From a checkpoint of a small transformer trained on Wikipedia.
Size: 15 layers, width 160, 4 heads of 32, vocabulary 4096, 5.11M parameters.
Architecture: RMSNorm before each block, rotary positions, no biases in attention or MLP, tied embeddings.
Training: 108M tokens, 13184 steps.
MLP neurons of a small language model. Each row is named by its layer, matrix (gate and up: input weights; down: output weights) and neuron, and shows model dimensions 48-143. Each number is 128 + 24 x the weight over its row's rms, rounded and kept within 0 to 255. Numbers have three digits each. A neuron's up and down rows have the sign that makes its largest values positive.
After each neuron's rows, "fires on" lists the tokens most often at its 100 highest values on Wikipedia text that the model never trained on.

L7.gate385:145129102122138102149139121092093127127162143130113142145186131162125145162151166160115153140062151131094076163136151132103111104137160101114140091145149120151095123112106125150143139105075094101133088124112116162101156136180131101118123158087135089136121098143120136173143137119108073134
L7.up385:132093084116155173149137059105164131162135126151086135152137129129117123157148102125125119128095105103100126107125133125091113102166145088132125141168122117109149099156120149119137127150132101087120123118152143152120158148134123143086180132091111061096156127154097123136146151188122131126
L7.down385:116135169114122124106149132145120126087160126151108149151090170138091147130114106122147129097156130127121114122137132160098144163120131143134104133155104123106144106080112116115109109121136136130072166131098121128166130130080125132154142074132123153081130153157146121109148142144142164130
fires on: ": ", " over", " Total: ", "p", "ip"

L9.gate152:107151183133120145092137117112137128119136161167147157138128079111096160125149122138134133155163101150116157136174120151125108096106109107130157108141101151137131131141138151096112132136089115149073103144122133087127109120125087123145115172108114080128147108169149147112137107143152149132
L9.up152:132143158097140103134140098117135112088117122160141133123117122079116136106115154140110136143149136129161174120106131130167118096149139117137111089145143149158149104090117165087140149176117086104069118138137157132100120159114071128152094155077130158137148064139127187088122174127147107123
L9.down152:111141129109120108163154126116125150118060096157113151109124129115107140108171158153105144183115117101147126114096125127113143110098157152118130120152174128149127074098101138098144103131176128097125115125154138086102112125109115148108094159153149128121137119144077156134135119164132178121
fires on: " in the", " In the", "In the", "s in the", " during the", " "

L7.gate101:098128076131113134138151133125125157123126115115144161049173091139126141131131157172123173155107055119153090108155140151142160129181142156146104154137132103130133126125138109117139105114100171123099134130140132123122122137134129148120150119139170106097142112145150148108132114192119114128
L7.up101:103120126133110129085148160141151143146135110121099119134098135126151108106121106146207175107130126154139144121169150127135151133137154163116121113130164133159124146151122106149122146147146142164107127104154093114155113122149144103161160169176155146098138200166148118103118137128102148138
L7.down101:128101131119125124121140148125152151124178107113153134074109128145162100122114136122156185112137099150161116120132120122109185204120139161070131121079098126160170148140144095118151133115126151124136140121126103105138080122131115122099127101126175110115155176139103135101147107133116093117
fires on: " there", "os", "le", "ically", "ly"

L2.gate164:148130145158161175114104145102122140168130111125113132107152087145126107095140186105121173128129090142094123110130141119133100136106144145178122141143146082133198138130113060158176166126122104114119136153141162130117120095132113144112118100158142110142098128121123102153087128104150130132
L2.up164:095118133127117128140136099131145142087130089166142113105174102181133143109091148144125158142153146157109089134142122099123123144123122089137129128117113117191104118117136128128141140147166121149146146140134136119182121110146155147131145170132156135098129146130132161146143157156141126118
L2.down164:110132083107122084129137144114139107152142114185132162109156141153122144143140113159118110079166143129122123125128115148089122183153116097103098160156133119121125186089119157095140117114147096151142097116108161091136103137084139164134105157119149094134100097170098156107168168175122083188
fires on: "mer", "el", "ber", "eter", "rick"

L3.gate68:115131141133123137115104115125144106138160133139071169140163104112138108115146165130151111119123147152137145104125130118116121129128115144159159114166104122177146144172111100134122142165056124138155090094116171127135103076192162096099157140119129154178128117136100123121098126140116114155
L3.up68:142109149166099137143119109123142137129153088162095133140118136133127110115123128139156070133141164149138151110100128109093119140106138160131134147141092109136123142153123113125130106148091168151164147064090147111105168131124155090122108118129145179133135112081120097183053109120108112116
L3.down68:162110111087155150118091117093122130130068082111108105108139118136115122158051114168091071087141105124156149117145126129137137138145119118110133134134128097084135106154142155089087108139112099121100103156104159096128150128133160104136150124089121161139133093114136134102120100149154134149
fires on: "ov", " Stud"

L6.gate1:171109127108064113165093108097079134119113167119162126106150089127111109137165160131123132111103113144097128134147127071120125135132089112103170122119147101136116175151109121140119124130123080108135121138141128131154101096131108189109131101091136127129114140201166127170112116125103114059
L6.up1:166129133128147123129148151140127150174148118134079126147147146127095111157121141148151109160111135086176157124165131099154139120115128159128110184109153149138092125132125156091116120140123115122080113105072159121118131113168144131170116183145159136145111118144143151074177135156150130148
L6.down1:116081111093120123098121115130118071180232105130110116144135100165154118115121152095139105158111166161161118114116123116094127121149105101128139122141112117121157146131175166133161154114141109089201095139128112137120083169137168115111125140109163143133127110125117131173113179155102111125
fires on: "ak", "ach", "at", "an", "on"

L10.gate199:165111145091100158148124101106131125122146160121099129110162125130148127119133129148143132151127142142079139104161095137141141119162135155157120138117145115149182146137125108106153127130106189111112080166120120134111117153158107152126110153082130108144112135144097152151146126166144118093
L10.up199:132100116135142145114076154125099099140120097125145118127168099120088103099161141126144137152156109120128090143085116098142096135127119126119108095156101132137124109129113116145151113097122118184125174129117173129112135137108119133148148099136151099130055116117095180143142112120194129188
L10.down199:128100158130160144095112142150140110114101118079129138113130186110162132130133141091123101145054105135114124107156131158145122131163121159112190112133125133130102125158153140164185174123116124116063154101120168121109138124145130116119115099123135140168148131125167139103130143116113121130
fires on: "en", "on", "el", "an", "e", "."

L3.gate229:160114129156143114144139140150137177144163129159129142110136105139109184151113164093124106136081136140143146126134125132147122121113161099154151136113095140137132106111117079151152109118131121116112162096146111142112142106147150094130128106091152151162119111142152107153069154142146163115
L3.up229:142110142159146147079125149147121131098138149112142115095141092128091132077118131124129113124126126112112181152135097154110120123120125089148109131159133105155141074141106154128143093098134121107101157073134121152090101125122103122118086159102160135114145112135143107178103112143134104163
L3.down229:111149068164153131155139144153171140129109161111137142127129153134097127119117144137144114058128108110141170118131098158140154160133108127093125120132128117094123116131133148120121080133154106116118130100101165149108105139118134119112115144071152185164144063152128102157109128128125132124
fires on: " | M", ", M", " of M", ": M", " in M", " and M"

L4.gate404:173127157139153152152150146108110123150129164110142130109160150063150143130134139133128137126130150144121118090141152129124119139124144156130130106103080104102126141141088097089114150079102132150113107176132143152135118128126109133108135131167121075144108144147171122112124129145111130143
L4.up404:151117091118117118130141119133140124103137105111098123148131150139100130084139132124158141109098201095118132137132113150132153159143123095114142136174122140106121119086142188106123108105163129140133119148106137116206111158114099162146097110114158099144122077144115147095140133143152125165
L4.down404:093141157111175110141138135108156114168121139102156137152122121107149137079135133122126103113125164135178116119110154113129122145163121118122103083171112138099100119113119150081135103081121135082110135091128133141123115148109084140122113160133085152118113128095147132122161181130091129181
fires on: "5", "0", "6", "3", "4", "7"

L4.gate417:154180119131123103158157144136108174153136179124169123133148141114089150135139115089135093153111124168166123145126118107138149131135110148164147103151145123106113133141115143125114134109111069144130112126140156148123168154117093128160092126105195112135127098174131108171115105140088141187
L4.up417:080153129124100102106113134146121161106150083148155137113158137134141164144119090103153119128110120142096096140134124150152155136101096125166140097137112116155096094116136123133184147163124108096101145107146104116138172131144139140125123145133175132162120128150057119136068148136127100118
L4.down417:107151131123098157116181159162079125125093089094139120136133123122125117118138134165120131140078146130146161155094117096082129139099161158130188130122132127121114180152123132127156123163137099153140130127133121109158175166147114153136147107143095150141117123153146105116139111125201141157
fires on: "==", "at", "our", " ="

L3.gate344:138115134118153120137153128127122147134114164148085121097140154132136120159204168117111094143086151151095130159127126118115126109118098114150135112142166097106134179078145104148142140110104131140149112113134143139084154171133149149173157142150086117092077115130132092119112104102089127126
L3.up344:136097132109148126097094134088112144141122124138089147078121107102197120153158134128100070107124143108135154109142133164129137113096139124116143147136143087108123160151143083096171115120091122136105140093120124130135150132101113151155115139124127115139090138128165109151137118092099134141
L3.down344:126148159109157178105102138146071110146069119141104137131141111156165156113097089123098107153154127159114153107116144125117167089103157121126115103129087159120147124144155138117133116123141123122130114128098140142102131130060145135158108100142149134122122146124157129138168111063126132124
fires on: "ant", "art", "ist", "ent"

L5.gate111:148156147156132143166147131113113127131136132127166104113145125153115153118130140150111120181145129133097094139132166126141149157118123139119093154158118132159170139102137134128119133078055114120121117108170179160131105066137109140113123099136127127103140142199136109112163117164147131126
L5.up111:134120165136131134118104138113103120099120170134118125145132111149143133127143104132155116162160127156110163142132106132176130147174072108102139095106109146160150124112109118106146127130134135086090151115120096103135118131071106161141170167146092158134144133126141154130091105127139132149
L5.down111:083133145153147109159138146144151117145068126130160114080151142114153137084107132180166143149107151108080102070135135133108134132081146169146100133182114121118129134112092121120102113138105172146130105139119149148125092115156111111110146122117138106121124141155119131164117150123119162124
fires on: "le", "re", "ou", "th century", "ices"

L3.gate303:127163151091117128134153139116141133138142143145176137111154121169119126100154132146116155149145097109145082122155149162153102145118162161107157115120130131163115133120150096171143101148048131096101098139167132155119172147144145112109130121109183127118074112153104147097154121128124127141
L3.up303:092122130119171144117133128143166100105130137128136115111119132131130089104129145140146159113156169112128153165092097135113115145137108146122137153159142121141146096072145133092143139119151103142135137162110131096100113171145101149123168142145163132114143132154133138089102153104139097103
L3.down303:129144119099135148127094056142128132135169128138139131165145186151147125091113127124114116125128130100107112135073138135163141126117132091097118085121139137129134115123146091111183093128108176099164100117149122120154132151140114130150124102137157152146172072109088109073139076101108080098
fires on: "),", " is a", " is an", ") is a", ") was a", " ISB"

L4.gate302:139124151131097127153127145106121125135134187148127142105166119145166131101140144127081121154084143155138161117152120153119143091096149142133149129126150136121149143156105086132154132136148151110091093130107131195112089132123102121137109130122138100139122152157142147122161123139101094140
L4.up302:113144156087137154111111086169124117102125133110167108120091079098156066156151130126130108099115165117131164124127138148154153101101120146133163103113132123131128140074098122101197118186133133154162140117145103135142150137130116138170102132158118127118103135126120118130134133123138145142
L4.down302:116114143113109178140095130153062146140107131134085102138121141119124148095090129141144095121152094119129106092106116116130178140087142123138129105141135164098141141092120084130178108153117175163131144092125113166130156146144124088110103103151110137136123126110142084107135088130126141154
fires on: "ant", "al", "antic", "art", "ain"

L9.gate344:150140130119157170136137080110145145156194107126130161149132122105135154122141128161132105137122112140168121120125141125138130115123110119177174124137118114138166137144106132091125134150077118138122074140110133125124099092134118138146094122079128125139131115119100131161126127137117099064
L9.up344:141125124143108133159184095123144116116114063102107154141120121115164172132118107091118057132118119142126075087147122160124157141090117139167152149139123156153147156152126147129090131167120144161126111140136125129142092093131131151115119123123128123081136121149115150136142105121133142135
L9.down344:116146096133159145118166070110159124103121130127107105103109162121135150123088090123129104081119150086160180135114145180125119120102135109125169137071185114122143115109124158134093104141120161144131152168093135153143144117119140115121103131120115167110113104148098138110129135087150121117
fires on: " stud", " Stud", " Jun", "on", "orn", "un"

L9.gate84:134148174062135123054105127117119131108138132128113144142115070137120073146123155133125157147110118148102110162134103144129111118189141145121121125157136080107157127128108128123162166108099112157138130108142151122150089142124146145100066121119160135114136146121145136152112110154144151076
L9.up84:121122167141131136111152099123122073129134093144122155125137102152120143137125137112109134136108115138157107158122159134145112094134156114129130147154134149106131088106123150137146178159124062109111170144143153097119081146115154116118119170113116137105103116113143130120095119151132097123
L9.down84:162120089141100109123149153117128171120080155145099122142107107122121149175147155146149119193139125078094123110133095123127134146101107141122108129120103075144087091122117122107135111166132144107130071113110150131127131119118107118122132103115135101093160115139131132109111143105110172146
fires on: " in the", "The", " of the", "In the", "h"

L2.gate185:151119124127111126162120148109154113123144170161115145151166113188102150098122139114138132131137109141116144129134129169154147136091150132079123127116145106171137127087109069144148147152094111085125064105149124162119090140153099175096193135138141142141134132124093146107131135142121126092
L2.up185:081145149059097149143101111134124125112148115178138156127158133109118132096131111135156111167083125138155148138113136138130110128138119141135146187131139136167111144125143107163131119095108124137141114082110171127095129151144120140119118112124157092137117145103128130060121105086062105121
L2.down185:148116120125145163132112093145178114127116136163177180180156140141098128142136141146159132192105099107070095139146123162151090122116130135114120133154109083146133118115084108108133168154137120080149088147137162099146128088129150126115102139099158127128151088105103139138155119098104126097
fires on: " is a", " is an", "),", ") is a", " Preceded"

L3.gate29:112153134117141140115127114132128171113151149097119153120159128179129143136145165089133135133180110145123136160144174119147122154161139122141155156080100120109134142121143162098145131155107111133123177181125121106130124117129127106109140127107134114115120105145098125136130169114137131163
L3.up29:129116124147115152133081140086112112122129168104133129108125143129128162094136133105068118106079130115144101144137159110150143142132154106131166112083155124087135127153119114116147123081158115133124120129104095125138112151105126147103139138150169123120109092117145047139133171161114115160
L3.down29:122137110140110072137119120117107126129141135146120129133123139143129149126105169129125134098140165155139162120100133109129155163131144140115144111116130118108110103146117127095151132109177123118109144087117066094116153113145153123128171121111137098120074090100130140134124144109160132176
fires on: " y", " Y", " | Y", "Y"

L9.gate364:163150118128082170131121117102112149128177168128108100110173108115069116139165146128165132149116103155111144148116142117119120092175092118163132087179099142122144092076142141116154127097116142131100157125080168108151125124134114100119110124160122098133127119140130077158128099124145133146
L9.up364:149114107164082103146134122171106096117134180079145103130159091118112125145141127171139140127108139137126142155100119127116145083190117155141131101158095147138109109109137170086151100134140133093086146135126148071142147143078086124119101113175116150127103105088141127149125140126174146172
L9.down364:074126137150112081119107126159132067088125104139108134101088131113151155120100146129108108186125112137119083097100089118149136103116109057141127147130134116130168027138139123095148112145132120171115125123117148069138134153081130117130101131127136109117150119121150112113131154118127141143
fires on: " ", " |", "1", "0", "ed"

L2.gate166:129147154111121147114136077104108129109152161106115151107125127158128168150197153118123149115141162186132131148132124140158127116160160119142173129097117129132125155124060119130143142106139163105095111118110139136118114125164149096121108156102140128133152153112119125109155111154130101172
L2.up166:150133107144089152150120129116103150171145134094141142122103133152127151093110128108114135104095143132151152099115170086113101141160131131121148155110118126149104108143145149127150116113154137138132138111097162159149124128131138121122141147138120135131151110106129060120138153136151110177
L2.down166:118162103146134133125099116108092144105086111064076146124107131137131199142137148086149151113123101120163128107106130093102125157159126109121090163153123112094128124126128137126141134111149085116155109120091120085167131113141125111155164093116126130116118103129125094132139127154144128153
fires on: " y", "Y", " Y", "-g", " hig", "g"

L9.gate205:152132147127152152150140131088118130133142120141118139104096095099154127106125168148130150120133142113134094109161169123159142113176123180127128121125155165148152186113087101108153127104086149162130134144130088105134106097145149118070133088123193097146115131108127176101140124125113116124
L9.up205:102126164125133156118105070165148135107132110106123104079157143148119104087117091144135111106122119143160136137119135132094117127159107146090174123106108126150134110069084109128124158151114138074093105114165110106169125159127149127093133158095146139131123165166132148104133108124113116122
L9.down205:141124147149112096125109126129135147193150149115168141097076143135151118169130111129097150139127106118133128115127104117069164135132148147079137111133120140124130183118133123101149116167133098086111144146126151085134143108156158112111137097132145114126124113161120118174118120106119085132
fires on: "ch", "os", "ult", "x", "ph", "le"

L6.gate395:097149143089120135133121072092115138125165145136140134128150121126102129128180134138140109118116119148131105141142133126116144102171109129096081146141128178138175145130148129148169140107069184109144112105162145138136131140126184136125121177110159140132098142144141128162111117148084140100
L6.up395:125117063137163137156133122159118140125139149159111150137109144141158141147168090121139127143136139112105121134142110179069140143175131130132091165099111129107118121138124163069173112106148093115120151108110149105118152116106116077173137162123098130176166112130141122174091147157137122131
L6.down395:143106139132148113128103113124134099078085178102153158093109130145118152098133148122124139109129137094158119118162163116124102150129082141169176099123115121123135145116147139124122144133095073079126147102103130112156139131103115118156123117172107096088125133107168125148112113162126143147
fires on: ":", ": ", " |"

L4.gate152:136182124086159141122172141132112142137139180109143136119148130105134175095129149163135132128122117114135119057131199103109145142124154131149103103148116121107135114105126149112139117126114146152103080181129135137111130156159115129142165095111106117120142171139152154107113165148102116143
L4.up152:124141127117162131141090112129129091099139102113118077133132119172163086114127095068122094167142080112143147156136100155125136160154113126138137120140143118149127163145137138117141174088182134135132124127157116122169102094081146120130104140125174112139111117156125138119100092144157159111
L4.down152:139165173148085155119140140118170147135149124130133138137160137140129132139137116126126144144118172123129127125123169145131157156150098074129116123172152162124159134104123197108129154116148141121085106115116158147118102149106116100146138129118092123149138151136139115142117183147114113157
fires on: "9", "7", "5", "87", "85", "8"

L10.gate245:130098119121115111129100144069126125148155159119128130146145110132158138134128153178090143120170172123117107171111143141163122072142097055133139132148112133091153110147104160133158160145089105159143082146170150120108113117161149141107164118098155116134128136151108153176141128197126082092
L10.up245:110089111115078131132142129151154103147119113119164142165090129141164161156123132150121112116131122152053099185127117115136097126149143102147095115153141114145110143121158153086183124171140124106117114096141159119135111123076143128101131131119110144123150132139111089166090102134138137099
L10.down245:113150114128136110109173123095117122160141151119151141138073103139098151149111135133149139157085123180118138130141137148131169150091142130145115127120146135118065071121112132109126157158106102153139165066176100122156144132129150118132136125120130154103163154141112110120092188148113113074
fires on: ":", "op", "Cl", "r", "ilt"

L10.gate76:154146160118121115136159140172140130152171109115133144122156101146137118101145125173147077130147143103101160095136124138098115125121077090145163146180162145134179157118103142119106112128127105127067131152112145156150154132143122142135121108161149119115152119134128143163077127077100101103
L10.up76:131148119119141124122113129109149110140105132111140118122155106140144149158152122117085097152179063098113083115102150104165182145165140156169124141111095095137123109122121124113110117106165122144117133143145131156130128137131124145133166141110150149143145116136078166133089130139114126181
L10.down76:089114117086139109108153109112116115166180128121110120114130152113168130099122105134145143098168090107146106134125100093139105136121113112122092158134146110141114103102117106094139123117103128157101125172129154136160132143107112135114097105178139095120122134108139146103126151081110145111
fires on: "oun", "red", "f", "op", "erm", "if"

L10.gate393:099172108109092112130150118102133098121135184119089098175140148101131137155132151165120130123105131124097104158127145132154104119105089129144134137106110120092120124099083117175095121113133145140171078161153147152116102093182124129119152096132131128157122095140125123142084105114119118116
L10.up393:117133135154131132103150153149149107085143137140109153092146135116116118102164159113149166093134152132125132152119160146175157135132169129125165124126178088157168138110141140119164178162120128141095170104127157155095121120164115149160154130128101136142102143131132133098130154113126143136
L10.down393:136164141121037132132143127132112130131163145138117134152123141123152153150145086097116108136126112125143120155104057147097104159150115110120163128130133168134130126137133130125107130140166096114138155115134117122092132179115133089101188150121147161124153141179153127126122174106103105138
fires on: " disc", " rec", " ind", " Ind", " Rec", " Jos"

L4.gate322:127127171105129140108131119143089153102136102106102101085179096148175085143155148100124126136128133145138130147164156126115104139128113168114164125140145157117170116131086076147148152109103084105141075094133168131134101140153117113059118106121160123108119110138123108119105137137139111122
L4.up322:102152144112116156119113124126133099109120123142148098072121076144150148126103119098113107101108118134175122138124148129130143137134112138147185102130077169153084128149121097157157163102147116105088144075097161102087130128132129125131118135128126165140115110117110108124161096106093138099
L4.down322:105163107158134125091159160132114154103139105138168123115136089096122157152117101140120113132143141119161117138124105090132138117155152126084143119119073105148093152133130161146115117129137136137119179121128134148114098092159074110107141110106111110167121193138119163092140163102105126150
fires on: "omb", "$", " form", " tri", "is", "ang"

L9.gate130:152127120130145145154119109135135162130153120160118128109078091122130085121168125165128133138098106163101110130137121124152088151134146111119131136140103130154202125143098146075128165127130157133092121114127124143143150116120134150142074151113126125123149099184109149140094118119091135111
L9.up130:129092137139135134177121090119160118104152128131072147110124141097153144137134127126124123125134172108127129145125102092126164142113161100075097134120080094200135114137111156088124083136144167139139114112148120153164135143126121152132104114142102100111104101147137144095170183103109127117
L9.down130:097085154156126124126117131129162102156074105146103113133115151095124109127125101091118095102121131164127137132145093122133122174135082151149116164162144123142093122147121126154131095100144145117119163143111120119093120137107107100155147112143142109114106178110093105122114140141133162130
fires on: "g", "qu", "ob", "n", "fl"

L6.gate57:164113162117091078156138157120151130119150128198137149140139139108110126130137112143120087152130137163102080121116118100119107097134113135121144113136116139133155144100095148071159138135109100145139124145133142161105155148136118174107119124163169116129135112174120151115134133102097072121
L6.up57:119122142123135136141134130124151110106108110158113159088187140111119124132157124137140145100157131141092084156128071120075155132161112112196154157125118089116146107111129110121113149138127105176116152127152172117162111134171195172160117177079146097093079148125119124133153145092124166139
L6.down57:125111137096146062127137115107119086121056102132113092137111124110141118102133149137088080151177128125168172120137133107122153138134113152086119104110125144138107116092165144065116123121113131147124112137145151159160153123125134122144132122121099109090108105113143140118118142121130175104
fires on: "ist", "if", "f", "od", "erm"

L2.gate240:136086161157127135159144143083136125122130127145170125114159126156101081130158132106115124171089106145153136124136134148134067101108138162107104093106162140117130139146141129103153135130078120169138137140083131124105125116108130124092110143157170103092109113155088128077100099121127117126
L2.up240:098145142144147147080145085140132127107142132092118135143122108130142125167137140117115120102097136170106172120109146161120109116074110129124116105084090133135158173075180102114151169137099161132135143126088161154143118123080127176155105113141129134122108105167129134123097125121140155159
L2.down240:122129155111090131131095130136147110160066132153123056132115116137122138142108150123155084150104086134114116133151144120089125087089123122186121115130102132134147121129122073140118149107115132107146134102095118150113112121069105130123108102133111146101150116116197123173117107065151149168
fires on: "ater", "hip", "al", "art", "ent", "ter"

L6.gate178:166110136084107110119153121080126138149158169127101115120152113126125122137130146141149186110154112163097100134176139147100116134149137094108126127127181145086195114138113119109144154112098116130134106138154145112091121134138125155146099118121105131125105135161151143142107136172131088111
L6.up178:123141156120119106130100139124094130121170186126129155094093145158111133155123131107111126143120093080154109139107111132109123101107143103112108065096118111117104118166102130115161096173152144142125133119099119167102116152161111111099106094153155117106118100151119139108149144119151147117
L6.down178:098100175119116126134077138121116089140130140100120146090118142111129164116147092090101132209103061122148081122108107159133157113126142153140146097162104097155143126133094149141109120142126134154128125127125103168112149124154131151121152120091141084152103136108115162115101129120167151150
fires on: ".", "I", "r"

L5.gate369:176131133126126133122156095125117109166158133151149144136155074119108122118126125116150149131116189137120112111136139104150153125091124124120159123134140144126115134135133124131165166127137135096106119157142133112147109132158145111148167147127096139105134126141104138140136169130089152076
L5.up369:160138121108163098126134120130117118124135115143129156150135135146127122121123094108111161150119115171130156122141118135121156157117171065139137088122121072110119114162135175054136127151115154131131124153148074146100137142118132113151187137189112143112120137125118161122128093123090152139
L5.down369:144121106138119120165142133127108103130154109154120173150157125125123104154072140153146136125141131137091122100092096151139124146169077129131162116138128114143121154125172109095166131147130135142120095091110052125170146103138115132116133111098080131106114192133091143158105102133112106128
fires on: "er", "2", "adem", "1", "é", "y"

L9.gate89:133143107134117147167135101143154128112171200142152094126127081138130128112171129117109144131142133134082125150131136113120140116139143104178111126188089112116145123109117153124124114143111114137118112189161118116101116135131157107126147139137145112113122114155168148132145184194173142134
L9.up89:182121109091089108126120136146126131111106130094126117125138138120152073137159083166138093121154108143142121129094188159126137089118120151116093155200103123131112146106081136126133117113132121142129136144121159110155091098115122122140143154138131168113115118102122118129115080144112127115
L9.down89:146111130179081114139164148191087091126165124096107096142118150136130185131135130113132117166154097139104170090136167143140144124119123126126112110133094152114163096132123150141151115129103158134087161110109085125182115123128096068121092099104096108141102092090099119158133117110142137100
fires on: "0", "1", "2", "3", "ill"

L10.gate412:121148149087114134122125124105104111109152133163128164157123111148148149145102122157142115153109118196118107100144148150156181118155085112109107132197149155124120117177135117075120125127085117087102116135147108132146156114138151131102127120125158112129137138158178127137147137112080133107
L10.up412:128175107127097113176149126124169114140146156128167090091120087101132131149121103140173111105159113105105132117123147112112147089112071114153126146134137153119101103136119098165119140147136099099140114124113091191153126154090157123135155118123147105120151172133164113133166113131135119081
L10.down412:122144128134121135120130117122100142150086130145150151170119128162093128149061132135139095141156153133090120155183072130125110131111100136123133097085126137147131105102113134116143129114121111106209129161106128113177165140122145132081119118105144113128081145152141130136130147127085164121
fires on: " ob", " Ob", ":", "ab", " Cap", "ip"

L10.gate321:131159149130119119145129125133125154150190164123166120097142105090082123094142130112120119150134084138112124147150111132166119149148139066147127124144116115148138106111097157112137109116123084124074143135129127133088089106180146111137114108118135128116125074147157128163120100145131092103
L10.up321:135130144114090109115110129129140078119096154131140144120188166102120146096114127147147125096147095106116131156095129148159140131160135109131161174154121124156140118121145145146179141116133104120108152123085095144121119119148080072146106101138129155131135133145120110175088146118142105145
L10.down321:131140126144145092111134122150129110118129176101137156109141123134103136118130137154172132072155099149090169152129112149111148194115123131104124131133169134127139116163101125119101098164160106125087167059118148159129122145125146157101102109098137174112155098105169112150125139106132119098
fires on: " M", ", M", "- M", " in M", " | M"

L9.gate128:081138140115057167156119117116118144129148131183118139069153141111175164156114137138098113152098111142140106140175085150144113144126106121137189148129157115107150108150117132137124141135117125134121111150136131130075116114169145134125150172074161127117145123152127150128083109112146094100
L9.up128:114191124114119116148160157132137127103158122185114172116125156101186151179121131133149112060113179123121117148116126149095109146130064119123139124063106115120115106104128129114141106168129151111104126119124162165096133100157116143129141118097110114121125105134146137135106126114146147108
L9.down128:102129109103088134112146113158125100143141112146118105115115185141144125152086112080141128104132129159192118140145145126079098160099130187134142140141163142175158134143144128155117137123122130141125163122112176176125127106146103124096146137082148101092144117114130132129157136112105123156
fires on: " rec", " Rec", " Acc", " conc", " occ", "od"

L9.gate104:164149117138123147084154110136160124160145132142112138108131097124139146095142108133110155150142113141120105162167152124125127101135105117175132111122109134115133173132107211179147100165111147120158139128162130150142137128132176135126132117156152075178158102158132088073110123094112110115
L9.up104:128165133160129092108120121132125139134147144090141152136129152101114143110117163156156088144137143116125106079129117144165101125126142102053167134125131120129117128119123130141125111121123160112146148152121135150152149143148118136134126089151148139158119148152070119137145100104106142133
L9.down104:101150117138112122150119136121126168120125152174120144155141155138158119115112148142102154106113144167114122109121140146136131153131111114149072121136117121114076143136142078135165130131100106143128122163150115136154152182126131141101119131150124145087177126115096160110113103139110118115
fires on: "if", "os", "pl", "ugg", " mod", "let"

L5.gate442:156165157082118122112137150100131124143144121124140122105159137143119114140122130147157165172125083156111110119195143145170117084149111093135150120139122099112158119172134150139086144134086124135102135159133135123101118143117152150089121114127088100141120179114100117120106117143105099111
L5.up442:179202134141059115101165155113115142171145123093126107119112102140145118113139126120167179136111104124164109135148101129138114144173151139125131093177134105122138134143173140114133126135129121114114114128115135166136170099148105115107131139135130157120112174132086111127133120168141131104
L5.down442:122098145122132135138116097128119102121095115155128093114072151190134141166122154125105081111108073118118101123095126129108147113078121095092144144126149151156138054142127112136082123158115115118124105134135122155114162087104144114173116117133137107156120147116138164163133122140155165150
fires on: "ow", ".", "ie", " M.", "?", "ee"

L5.gate423:119141132064161118112104140118108161138176140153126159144124098083117108138152121128128144121128137129128149127151163134143107131120110113159112083138142158070174109135137104127097163142105132149118188141124114151120112103158110185135124161137123109155130142194135113153129110127127143149
L5.up423:132137128140140112139117124127091098112119110135144108138131116081123122175101127119145125135108108105136141138149123115114142098078129150174156102138107120106091115217122186126096148158166133146134148127130115174095138156130102168140123097154137127140125129162136092111171115086140153147
L5.down423:108121115125113133166134134127104103107088140139095103139133146126125104097136120123090128199126090127153086123151117126172147135146140141138101101134110119120124120175129107113117148149151112142156112114111140121132164125111131163140156143095101159113131150149150098136081113144129148148
fires on: ".", " Music", " character", "inn", " music", " that"

L5.gate110:136185129099147124140170100167166155143170127149136142139166097162153141086150140133174155110128128133155124104169137091112090153188137096125151102137101152168134146129120131126183151139131112143087139149097101151121132121133109103137090126125137128119141114091079141139142155138094114090
L5.up110:113144104148111091119090109103144143104131139181120161117130084133125137153120131101166148145129088126119158125125133155132094166137117110120146093165187107156105121171136117126144121110129139126133118109121102178168118114132150148191128142136153130123121151108096177112129138080098119166
L5.down110:127122112130143135131123096114101117095126112129139201112137111152117144139130141112115122082165140107112119095139124160113133155155116093106114133148136138112104084119147138050148133124127103103155088096138142141143123160111150140135126143126118116098151138164114138136091121107124157154
fires on: "er", "y", "i"